Part of a small language model's weights: 20 layers.
MLP neurons of a small language model. Each row is named by its layer, matrix (up: input weights) and neuron, and shows model dimensions 272-367. Each number is 128 + 24 x the weight over its row's rms, rounded and kept within 0 to 255. Numbers have three digits each.
After each neuron's rows, "fires in" lists the words (lower case) most often at its 100 highest values on Wikipedia text that the model never trained on.

L8.up72:148153120114146066126121127135126116128105135177061084112125125140062131127145129130129136140075108120127138069099142106091099147141149145128128155119148158126126114150126134092170142166196162115170139130119107119145120137133120155148183137170132110110141115146185126155114095066138105099
fires in: "in", "on", "with", "for"

L12.up21:129161154134093128152160186118139136136112135137138095117154137146135156139152131142138139067113146090121083121155136142128105151117131121109162118172111143127122151103099110129112128117149156122116144139094179107167149088120159127095174145155127131115112163156133110114121159124180086127
fires in: "the", "s", "his", "states", "000", "carolina"

L8.up136:175079156089076142112134130108105094140092146213169111103094082126098120138146119104104125073153122151170130105149114096103128156124115129169089123080120125098065080131117094099113134123111121097117135116088173156135120085171163123130145155129097120133118136136137141140191148140127117143
fires in: "of", "this", "to", "however"

L12.up975:100111137128092146148084136117127110110110111123124077147114146108130123132145149111129120153091155112144104163187163137141114132107114117110151099112094169125129132144163137102141111162100109186115150106107180107090131143121101119145101101088130120125117115142118140169137115158080083180
fires in: "are", "were", "is", "a"

L12.up214:113142126146106144140120113153104140104125145164150126134129131132116128122152113133097150115121147117133117104094135153095157152165145140129114150127139116086098114139148062101106110100118110156143123102122124105134098180191125125107118160102143123137134148111113104156165130116106151132
fires in: "as", "to", "with", "during", "only", "of"

L7.up373:170132115112114166129164118149130114142113114080102127124134183099107141113151137143125105094082119136136133154127161099109138125132140137165099163120097102152122150094114089128157191109136119124129135123086083107126166094147138161105140140141129155098151085165088159135141131105138089125
fires in: "at", "to", "in", "took", "takes"

L14.up346:104204182108101116128146147154082135197144129170109109125086121134075104126146110118134072143075082128137179114141113097151120137134152114158110120131148141138116085129125095179102154121105149106144096078075114112108132117146123164105125117132175146107091128135099124111109146162131149126
fires in: "of", "began", "to", "by", "started", "after"

L7.up203:151112119113124115134121171166129122147153138125145133086158119112143135131131113119127115091105116110191114099131184102136124111116113114128096133156134156119160158139125119130117138168135110124163142110127133076146115127195100121143098133142135148137121149157149113160107105118164146077
fires in: "of", "and", "the", "season", "level"

L14.up477:123134134114162098113105097092177134100137108170098073132117170110134122116168152107122109139116151128097125132132156128107123157159143115072083148156128148151192135157144105061092144138131142142109145128147156127137115080127086140157143156123097206116134142114100157139108135132110130186
fires in: "be", "is", "are", "been", "was", "were"

L13.up736:150116135124121131136106097139132125116091143142123127148108123131137126087100163121125127152113143171081075120131106125112127141145101122122134089143127142112127151102114182119138159121143153141114147120124102145101088140101161129125145104147164157110140135098112131129113127057122177137
fires in: "the", "to", "of", "was"

L7.up22:116142137109142113112132129138142130151192146117135103132160153154111130166143115154130112072154168136110163119157095135083140100153099156161129108139108115077105102162115139163134123119129143129163098131144118125145157130096085146144105131080140119090160154139102097113155120132114153181
fires in: "of", "year", "mi", "40p", "years"

L14.up517:173181183109120157105129134143126101115076137121130131114109120151075131147131137101168059118132084145154098145141106144110168111098114138143110150093140115175090155136153141131101151159124104106108147105115171134156115114114101127128133173117128079093156071165152112144167132114168152141
fires in: "of", "the", "and", "to", "with", "his"

L12.up231:108138188094152134129135116159099154143091122109111134118109149162090114133123097126142121099137109098148134113142125149134129139144133124084144127121143145155110156052113108117136099119152135138105139153138093146125121153151153104128146107117127181120144143133127133126142116111109140129
fires in: "of", "for", "to", "the", "into"

L16.up849:108162187126144103118145147144113164118162114161125092169156127122132140079116115123099104126146126118132147120124122117151152151151101118127144116159094119121109119122126109128135121122088147118080115149152168113142113126121120143094109145120123137159151154121130117123166109090111130135
fires in: "had", "has", "having"

L7.up362:125155104138142157064107138150140135090136099118137133075142093102162107177163098130184139111092130152123160136150125129098096133132078161118130104117127126128096167147151117108111125113109125138147076108114141146162133133079201143139115109152087125129144178150140149150154114127157126132
fires in: "a"

L13.up1068:133155164137171137102136147164104109112123113114147114094132127134132132193165096144156097123094123124110096107148091092139087137141159150140082115099123111115088111158152142134132106172153131164134119110105106182089068164129159147096122144109127153110147143150109124111174122109125153118
fires in: "after", "before", "of", "the", "his", "upon"

L8.up909:142095128110178164132128144128146126099082137097143135125117138142147162159109157138141087166069113118122150119158117130132128134132117109153161113155100167144126112144125148136091148117138094131144082118086113137096097114116160186140148146132117120126142159118125107131129083104111112104
fires in: "a"

L16.up736:126134127137148160115136146110096143079125122099154129117152105094158095152149149122111131112095088124139123138126118119153105135135119144126108110104112122133117184165145124129109147093102163156149080094106144184148093109160153158132101149146127098180180194112181116151153105092101157136
fires in: "a"

L9.up68:159144129132154119112106110122112128085144094095131126128132107132141104151129145143127127159109119110140148117143096122164112126140090118105127089096133127134074147128125146110085168119094148133135106124138124127163142107134150149110117116146148118139152119173160115164113081164124109083
fires in: "a"

L12.up835:138108093146120158123120094050120134158123131141157153106157122099163144142112138136069126099143129065102098128079141141100140131149173146200153116082129158127132136155153121180156090126118136112137163112103128187143073107122106131135155110084145116151105126111143123102116127134155174143
fires in: "an"

L7.up210:115140156146129143085107185114125164098171107159182086119107166131169126118148110149073122136150148162120094117113110125129107145167156150172128146111130152154157139118141166154128144094084108115144070086128106138143159070139100116134132106141156132117096115107100090167110134114130118154
fires in: "had", "has", "have", "no", "a"

L8.up373:136156135110102163139080130127143118117129164147083150124120130107149119118132109108136137113107074164139109124148110101093120151153129126106159157116138114106170129114114107139150125138116101118103086132108099168130098120126134124103152146116139136113128125117103098146114156149143125145
fires in: "the", "of", "a", "to", "and"

L7.up244:081131155131113147100146152109112134126097164129118080146130132145158117115154150130158107113081111057179172121140112130107148129110165144159128090149113138081087103166134118090122114112129101132138131103120155110079130125118148148133138092105120121110099119085144179123147158111132104162
fires in: "was", "of", "is", "been", "are", "were"

L7.up641:164133163178076110119160119149102134111116086123092084136114192098108101135146146118139118124105102091138150119149144095110131142115164162147133179127081141162112096134161130146123161135145163130110123085154135111069165162132102102118105118109134097127167098126150121115130113106144123122
fires in: "of", "on", "in", "to", "from"

L7.up1009:083101131149118151078111151107124089100143177141133121137139156116141143128114148118152115119092136141121109129155170084111170166130150126123147124114129144151138152134040113170139158172091178136108126123143165086088100133067121134145153146150159173064144095141137142094097128110116114091
fires in: "is", "are", "was", "season", "by", "were"

L14.up655:134180110106067139125109147120160121132153142154121106160120127120126161149106149100140110192109085088099165155142125079147140127176146122123113145132180122084131146102134115121110122158126080125150138118105137139151109141117152119130138141141110141097136131103111159125128158123124134114
fires in: "to", "the"

L13.up457:131097129141139132073144165111149132131163140126110090146155142143094136143090102109145110179114141131158092112110121126154164112117116143114161122151166171158121133140136111093189131134164173124126136098125144124071150137121122131154162142178105157126102125092146141157177111114121098164
fires in: "the", "is", "was", "part", "are"

L14.up234:093100141118122130126149189125120107145113135181093126103142121126108140061073094129130157149114118119117127089147083092095163132153124128133143147144121149149101163126156108126101142151171101100113118104140110102131141142155135137118117095142122183106077116098100103126134160137150159145
fires in: "and", "was", "the", "also"

L12.up1024:161133128116088117133135107160105138160162104136098156124133115166136147112201143097116115082118121151109151126135138099126127130126145121105116147121102161113132115117149129119116141121149153135162129159136140177101111144155168103120066100101098187140116132093090102134105146152121138092
fires in: "the", "of", "on", "in"

L8.up852:141143086130118129112095125065131137113113154088142120106135164148111120118122074129133121114108129136086083102060111116183121134103157142150149146086100127165123091158148102130129127130165167123114146143145140157105087106182086114110138111153116148109115105150163137105076135096142171141
fires in: "an"

L8.up144:177149131171125099124096132163129100105091136122163144132128117084134163161155157129147102200114140120133132126121144096121094204150146112119084125109138123131139136091152142126145125155118106144149132124137124101112102132097151123137157117192125112090137164113125118132091107107154147103
fires in: "of", "for", "the", "in", "its"

L13.up487:111123099153145124155156066130139148140137137161148127097166131107158161078138097115117084108132134068121080121123121152136125162146104126153153101148159145145093144144125102125126114131170134113069115137139134148095131104123108134132112095093114116103124094174114147125148137091148137124
fires in: "as", "an"

L13.up728:149125131117113135126138155115142133109127152205123088151133145105176143101103160153087082112120108103125144091162124145090123157138149094119096140141182109134130122144117110113115141110103109096104113147139133144107156088138141136164147147175132126140076153154100132132152120119144139129
fires in: "has", "have", "had", "first"

L16.up880:169124148107141122112102154143133127103118085093151151131127129106121148124115167130119111144100131155104159152118133128129193133136128112158080105144122111107130092124090110134125105132182113101119133134087120138162109155114141091072137134113120133130109144112086118149137172130147159132
fires in: "on", "in", "to"

L7.up854:131096150106139131157072112108165156126134119149151116141153102096131134181083091128151085099105144182160071118149108135109128115086119133111137119123150128138144180124144133132148132129160124129100143069086126102143145119139107103105138134123143129135143135154169186125193085131143134149
fires in: "was", "also", "s", "of", "is"

L9.up1076:090113151107143105106129149141137140137163092096114100113136152159140119140169137127141128137106136121135156143149110074120128143131142155175122108125141133122100086106131096133145139162121160113116122082077143128154145121123124163134120163128142163115147138121149130114150155107104114165
fires in: "of", "on"

L9.up581:124119084120140133115118135132162164123139162156096107088079163108127130124103123108136122145114086179102115129152140131130124135157129100173105149131156134156110109178130092145138129120118123108070133126156127109140086137178072119145165128142128115104123131143083139112127105099160148114
fires in: "to", "after", "but", "an", "following"

L12.up16:142136149090132146116096157151114130120137145119120156115109128133115116137172098131175127100126079116122123099131146130122145152116123132163138160161106149123137158122135112167152115146115167109124099131126049144121100134143141148114189135113118142090118145186140100174114126115134077140
fires in: "for", "and", "to", "on", "about", "of"

L8.up1019:159147179117133166107119096095098108190127132108115120128144096140133137155112141112150169109135168128157100098116130115162107157146074132108122130115154118141100140132175137158131139112124097146112144152133152134158104132133112107116168140087150130125104144137115104143126133129155086172
fires in: "the", "s", "economic", "cultural"

L13.up770:119162127110079117101080149076128161103154153138136133148151159159103139088150147127109106151102093136113089095156140113133111143123104154114080093092164135164129126106129114138131119129148128135138132119108197117134111096140133125168157181138137203142071116115125131162144118145127097135
fires in: "has", "is", "have", "are", "had", "was"

L8.up492:132169145116113157119160110109152141145150092127122117089132157104130148135153147145111104123130124134105144130161083115136132116143142116137111115104131088129100168150093142123164130133157093136118146140109147113143106161139194147089139100134135121100122109105071112107175147137125135090
fires in: "on", "to"

L9.up885:131098147058091093105162154141105156104099109118081141132137128128131153077162137089140126081156079123156134075135105076121142121117099160164125152143108183148106116115136150108140163131122142107123102119137179121157147158161144095098088110106147122138114098128136124171104137136124167139
fires in: "to", "the", "of", "on"

L8.up1127:106127165154135126133166101079110112124121134128133182105135104142164135115098090128132100106113146117120175126147087120145145100158140154127129159145160142110118126096101107145080115140120166121115114086149189087131133130119106146105135160106100139124179166099153104126179139121137133128
fires in: "his", "s", "her", "home", "9"

L14.up1070:112106135145132135106166076146113157097135166091147131156145136135124130128128104075130116122067127100138105148145127113106154142123121108134142119111156080114120151146147090131108135176117141121129115111151171136145126143101067157109108137155165081142119126113143175174125180147129135114
fires in: "as", "became"

L12.up319:123110130129168150168112162147143142119109123143120120116095104158090133137095129091119134130132114177144118100140117131080135089191125152150112125105103146076067107154152092100149148139153141134119162131128183117147089161160125143101146120171121174123083145131110112141131126133113150107
fires in: "in", "of", "to"

L9.up236:104118098127134145116137122166137144118108122089146122110109127142133159147161109133155117138123162109177108135149134068145158126155091144111156147156108085143118162100162121132101145124136138138108127162112142134145127123163073116133158149126143119112109135124158124158179158110134126133
fires in: "as", "of", "s", "the", "his"